config.yaml
num_hidden_layers: 13
num_attention_heads: 4
norm: "layernorm"
rope_theta: 10000.0
max_grad_norm: 0.5
schedule: "wsd"
batch_tokens: 32768
max_seq_len: 1024
MLP neurons of a small language model. Each row is named by its layer, matrix (gate and up: input weights; down: output weights) and neuron, and shows model dimensions 80-207. Each number is 200 + 40 x the weight over its row's rms, rounded and kept within 0 to 999. A neuron's up and down rows have the sign that makes its largest values positive.
After each neuron's rows, "fires in" lists the words (lower case) most often at its 100 highest values on Wikipedia text that the model never trained on.

L10.gate92,187,162,149,223,209,203,227,215,174,193,208,216,235,228,186,181,195,184,207,115,195,204,218,178,155,96,228,182,251,173,187,201,147,207,202,201,281,191,137,131,159,195,130,198,160,177,174,243,104,216,203,249,197,198,201,180,212,229,144,254,206,270,217,185,253,219,160,172,161,196,192,199,214,190,283,168,185,186,200,131,285,220,171,182,156,211,114,185,184,214,204,196,154,233,194,280,194,147,229,97,173,172,171,178,169,265,252,189,223,172,190,202,177,184,145,307,188,135,155,194,180,154,181,215,158,191,193,171
L10.up92,158,174,182,197,159,191,215,244,70,198,161,219,195,166,203,259,212,158,238,237,119,248,207,211,192,155,231,249,188,263,184,229,161,182,216,211,116,189,224,173,168,282,157,228,239,135,241,143,277,234,230,201,178,207,169,198,158,173,250,249,195,230,198,262,261,211,179,203,130,232,194,203,204,180,179,214,176,203,187,159,113,181,137,172,152,196,204,269,255,205,117,171,234,173,223,210,194,154,196,221,212,219,170,192,257,168,244,184,220,188,261,201,162,216,204,266,198,135,226,194,264,201,222,201,249,246,178,187
L10.down92,204,245,239,194,160,228,194,166,167,212,157,180,149,197,225,133,222,253,228,198,245,226,197,213,168,95,227,159,233,304,228,210,129,180,107,168,212,189,216,224,176,252,168,232,196,212,154,216,220,190,192,233,206,219,232,172,170,201,152,261,265,235,160,211,171,209,208,169,228,173,171,156,161,263,263,157,214,241,296,160,254,169,159,144,191,122,125,214,196,257,269,158,163,172,166,288,196,132,229,136,219,222,134,235,188,224,244,248,239,198,269,124,230,163,178,235,220,133,204,225,145,149,190,201,156,224,194,221
fires in: "to", "t", "be", "who", "also", "have"

L10.gate679,221,221,222,216,228,183,235,139,187,224,251,110,191,260,164,224,241,231,242,199,149,139,246,176,228,159,228,168,279,157,185,190,191,166,128,245,237,244,189,199,235,104,248,229,171,227,184,218,239,202,216,241,252,234,273,255,156,259,257,146,222,261,95,202,196,172,196,220,183,217,146,179,189,203,189,224,189,284,176,169,205,172,266,277,215,244,217,225,166,163,249,247,180,195,175,193,219,202,203,226,177,152,140,178,215,243,285,175,128,176,226,205,254,229,194,154,242,249,179,100,186,212,191,234,204,191,242,171
L10.up679,207,210,219,185,198,147,211,176,222,155,179,173,229,233,194,186,136,244,141,136,216,222,225,174,135,218,198,155,142,193,211,208,174,216,189,254,191,227,180,146,133,155,235,228,242,185,158,185,158,249,174,173,196,202,203,198,133,180,171,213,245,234,171,227,194,247,111,125,255,168,223,243,191,203,223,191,196,133,210,191,150,191,187,210,270,185,160,234,200,182,204,186,222,150,173,196,177,205,246,248,156,235,178,105,225,203,255,223,178,221,205,150,284,193,256,150,214,248,164,223,252,179,164,210,248,179,172,196
L10.down679,228,251,158,164,264,229,160,155,217,206,209,83,191,208,168,197,190,193,251,246,186,203,160,181,235,179,231,151,187,203,140,201,236,166,188,194,212,169,228,226,248,188,201,201,212,201,258,142,219,155,239,181,213,161,204,251,208,136,262,209,164,196,257,162,232,196,289,238,209,175,212,138,184,236,233,262,157,293,176,245,192,205,221,127,255,200,230,171,167,172,280,199,196,146,183,243,180,184,229,190,170,165,258,249,114,220,278,183,211,177,230,218,136,213,122,170,238,237,230,185,161,189,183,237,245,202,101,181
fires in: "s", "women", "world", "athlete"

L9.gate105,155,235,157,165,169,241,198,229,141,186,196,189,208,161,285,152,176,201,198,307,221,290,159,219,181,135,159,192,204,182,211,172,271,231,163,241,132,200,229,148,143,220,123,183,229,142,170,179,209,241,213,252,238,231,192,178,156,129,220,155,236,207,210,220,209,226,206,185,233,199,178,200,228,185,168,210,162,181,243,250,193,190,207,249,203,205,172,249,211,220,133,148,257,186,220,272,200,174,213,346,254,207,207,166,202,179,108,296,216,191,212,133,202,192,194,159,154,201,158,128,137,145,153,286,200,155,192,190
L9.up105,126,209,223,283,231,165,228,241,144,203,175,253,225,233,200,164,225,211,94,229,187,191,179,216,209,191,227,234,130,174,198,263,304,204,226,209,199,120,183,238,224,214,179,158,260,196,243,249,215,272,172,189,150,171,226,209,147,180,229,167,256,241,230,131,251,197,238,223,186,220,234,177,246,142,237,202,194,190,176,179,232,221,170,175,208,219,205,165,215,120,136,149,198,154,140,196,136,189,215,232,170,191,278,206,218,194,196,194,139,199,148,118,237,269,197,246,183,162,162,264,174,213,199,181,192,196,191,195
L9.down105,222,219,132,188,104,267,194,176,161,217,155,275,204,220,213,252,145,226,184,267,218,230,247,200,162,184,266,169,189,196,192,194,170,225,100,107,226,246,209,192,175,160,241,243,250,131,151,169,239,156,221,159,217,181,223,250,242,150,201,251,209,172,224,191,244,132,178,176,208,210,150,254,215,225,139,157,217,187,217,225,239,168,282,234,215,278,184,208,230,237,218,308,165,198,270,147,216,199,205,198,162,167,175,147,109,181,158,194,255,211,222,205,169,203,233,188,240,176,142,219,148,207,185,275,260,161,231,165
fires in: "was", "is", "been", "as", "were"

L2.gate302,269,170,266,161,173,250,241,234,249,260,193,145,170,177,135,213,174,197,236,284,203,165,188,207,194,73,194,247,180,238,166,220,256,227,200,183,233,219,188,160,218,254,241,225,219,257,201,238,225,210,252,245,246,173,168,257,196,199,159,240,295,139,162,210,163,180,186,208,189,159,148,213,176,180,181,139,172,156,205,178,194,175,163,219,240,178,197,223,220,187,217,212,192,153,157,250,141,149,213,251,162,232,154,202,205,220,189,197,186,184,257,219,156,226,118,205,189,232,186,198,200,231,198,217,174,202,118,194
L2.up302,167,153,209,170,239,148,178,222,234,183,199,192,222,226,234,200,281,214,186,223,187,211,174,173,189,258,228,212,191,242,208,258,236,92,148,212,158,189,215,159,166,246,123,217,168,191,219,186,186,168,238,261,161,233,198,175,221,182,259,211,195,140,163,231,201,158,171,193,235,181,272,157,193,175,192,202,146,198,233,160,208,192,161,124,150,157,168,285,244,104,240,209,239,196,163,186,212,247,195,185,218,274,181,225,230,251,208,124,246,247,208,188,171,174,233,166,250,128,221,186,221,199,218,148,185,210,194,265
L2.down302,226,228,179,96,132,201,240,214,162,148,249,154,131,165,222,199,174,168,171,168,173,185,260,144,192,137,157,286,241,187,201,173,146,292,195,199,291,176,166,237,177,203,260,179,256,271,248,234,198,246,135,177,197,193,210,189,191,219,213,158,230,203,281,158,232,192,275,236,151,243,200,161,214,207,219,109,187,190,189,134,209,179,208,188,170,157,217,156,178,182,172,216,121,193,197,178,187,175,265,270,117,106,187,203,189,167,180,225,181,202,186,195,159,212,200,238,193,247,194,190,100,263,227,197,199,208,219,143
fires in: "the"

L2.gate275,196,195,168,228,193,247,218,181,173,234,216,201,137,124,197,223,183,221,226,236,189,272,207,148,148,180,212,208,182,168,178,243,183,212,213,148,185,243,203,219,218,203,197,180,100,194,203,244,205,245,232,176,145,283,196,177,197,160,199,197,272,131,241,190,238,158,162,93,280,198,177,247,212,254,168,162,230,230,228,159,194,151,196,266,252,174,159,247,189,214,253,124,244,259,157,272,227,158,200,111,251,171,203,223,253,201,207,220,247,189,146,135,236,170,196,221,248,121,242,177,146,162,112,178,230,163,193,155
L2.up275,205,183,257,189,167,267,260,244,141,194,174,211,169,197,209,187,165,155,274,239,221,190,131,167,253,190,125,259,151,215,243,126,100,159,207,238,127,191,207,225,209,155,193,220,214,184,202,159,147,229,201,155,206,229,269,182,187,215,220,201,166,263,236,222,214,211,231,235,231,206,181,129,207,175,168,287,234,247,184,230,112,234,206,206,259,215,212,150,112,219,152,228,205,197,270,208,210,156,165,184,251,180,213,201,177,180,231,186,198,296,197,230,242,245,151,173,134,193,205,146,252,203,110,259,258,210,234,222
L2.down275,208,186,146,149,210,172,196,217,211,183,192,205,206,167,174,258,209,242,118,187,120,172,198,255,152,196,206,186,172,226,208,251,204,201,175,175,305,195,167,175,222,165,146,220,155,190,195,191,262,259,207,185,185,187,195,201,186,241,158,191,205,130,216,234,224,203,201,135,231,151,224,274,216,219,227,187,212,154,195,218,263,132,155,175,194,170,197,250,265,202,197,184,162,210,129,198,176,254,192,200,183,176,232,182,276,189,212,177,229,153,171,197,165,197,146,227,248,247,230,163,130,184,300,201,92,196,117,170
fires in: "also", "only"

L2.gate352,161,190,183,173,148,208,263,208,184,196,287,159,239,274,247,164,245,192,150,210,221,228,249,205,185,249,235,137,212,84,215,171,264,196,208,176,165,142,181,199,109,183,313,242,191,195,263,209,153,248,199,192,100,200,278,188,92,201,203,240,257,237,177,224,174,194,231,227,203,260,225,158,191,233,249,172,241,174,254,217,194,180,149,217,217,224,234,192,253,274,160,127,107,172,228,220,167,226,174,175,217,193,280,204,219,241,240,161,209,198,232,190,188,219,194,228,216,109,250,166,224,229,161,248,270,173,157,161
L2.up352,173,231,114,231,215,191,228,272,190,218,262,126,230,194,182,186,144,109,245,171,200,227,192,136,196,277,264,178,196,194,179,168,247,252,241,224,194,193,189,226,169,218,228,190,179,218,194,239,186,222,195,203,179,166,224,125,167,139,203,203,218,111,165,203,234,250,190,189,235,276,148,164,200,264,214,194,204,221,169,237,207,203,203,246,257,139,240,205,119,243,169,232,206,134,262,232,148,278,108,200,222,181,241,185,181,210,188,183,173,247,192,91,222,187,179,230,139,207,190,153,184,209,175,209,178,243,253,189
L2.down352,211,191,313,170,122,244,136,140,227,194,159,267,170,202,231,198,224,293,198,193,211,180,215,265,202,197,196,222,169,201,247,148,163,160,155,195,196,188,232,222,183,230,184,216,221,175,224,156,227,213,217,183,199,220,204,248,211,275,258,250,169,242,219,204,196,133,262,180,160,143,225,271,186,171,120,166,147,161,222,243,164,178,189,124,194,268,177,215,233,137,191,188,169,260,135,177,229,163,246,199,183,204,146,177,201,189,230,193,193,193,189,254,218,175,260,183,215,152,189,237,210,189,200,169,216,168,227,219
fires in: "in"

L2.gate480,108,216,223,172,121,233,239,215,262,206,226,168,222,254,217,188,159,204,108,253,109,181,102,214,186,257,199,215,200,190,221,202,220,166,177,191,175,226,212,220,203,273,269,143,218,132,169,183,194,168,212,237,216,195,184,161,186,194,233,251,248,215,267,251,114,248,242,205,140,280,181,159,221,199,197,204,140,226,173,307,169,154,129,236,269,164,197,218,219,275,193,152,212,148,178,290,217,210,165,157,191,160,212,237,310,149,212,143,182,191,150,222,202,231,196,193,276,173,178,185,150,153,226,169,253,195,162,182
L2.up480,232,199,112,202,235,138,194,172,161,260,176,224,172,160,138,260,234,227,172,233,229,180,211,166,231,189,196,197,160,148,151,148,154,207,153,190,246,174,218,185,178,247,194,184,219,242,229,174,179,162,230,118,189,221,228,176,181,250,124,88,181,208,189,155,217,192,270,224,225,153,189,270,128,173,202,211,249,164,173,161,128,155,231,230,178,151,182,228,96,154,183,218,191,232,119,200,160,244,262,144,183,191,148,226,184,179,218,185,146,229,222,200,163,185,239,201,191,259,298,246,236,228,117,89,182,159,226,180
L2.down480,210,197,248,281,240,245,184,160,207,238,173,208,283,239,237,203,230,168,210,148,195,146,206,271,149,185,263,227,198,187,267,255,165,153,179,191,192,175,267,219,173,184,304,187,139,161,185,189,270,172,217,279,216,196,194,292,244,263,239,273,230,169,240,258,149,266,196,200,173,201,248,187,263,225,161,189,152,228,201,300,303,183,255,225,173,247,144,174,213,229,182,192,178,160,211,195,171,217,126,201,245,172,174,189,235,263,199,150,212,201,161,189,205,219,195,166,209,164,209,169,176,215,196,211,234,156,151,193
fires in: "in"

L2.gate238,152,211,182,221,209,126,245,266,147,156,212,188,171,237,246,203,243,179,196,127,150,221,268,184,170,153,188,205,198,215,242,229,193,217,233,181,163,116,197,172,180,134,141,192,167,293,168,187,190,254,197,154,219,226,188,193,225,181,296,213,222,259,223,234,219,172,185,126,134,231,181,261,211,207,172,203,282,243,249,238,183,184,222,296,281,203,181,188,171,236,257,215,260,178,200,149,201,221,248,231,198,195,146,185,167,122,163,173,171,132,185,231,148,233,169,187,178,241,228,169,180,249,159,257,204,159,159,134
L2.up238,172,194,168,201,102,207,187,166,168,165,180,197,163,287,224,173,270,265,189,219,206,273,213,205,122,189,155,234,175,137,229,219,140,153,206,201,233,189,182,249,183,164,253,133,203,222,274,238,214,238,190,155,215,141,172,234,152,199,153,198,248,157,215,163,231,203,217,272,206,271,214,165,221,215,180,190,239,175,230,181,219,138,164,168,286,229,210,214,231,187,182,217,179,122,261,208,233,157,230,206,144,205,214,168,193,190,225,209,180,127,233,138,237,192,164,189,248,218,214,106,151,121,198,193,210,249,205,156
L2.down238,201,190,237,150,235,235,232,176,212,197,212,140,262,165,323,211,188,195,237,184,172,196,171,209,200,144,212,188,221,241,217,214,255,199,181,169,232,215,227,230,187,241,225,188,182,140,127,218,148,193,186,221,184,221,212,110,239,178,187,168,247,210,91,208,183,167,203,137,147,213,200,200,199,165,188,244,222,202,210,169,217,186,283,173,154,190,233,203,183,196,184,232,267,248,237,174,157,303,255,116,157,151,202,304,177,186,221,199,163,188,213,228,186,167,158,203,184,192,193,262,188,234,213,228,222,260,176,216
fires in: "been", "expressed", "world"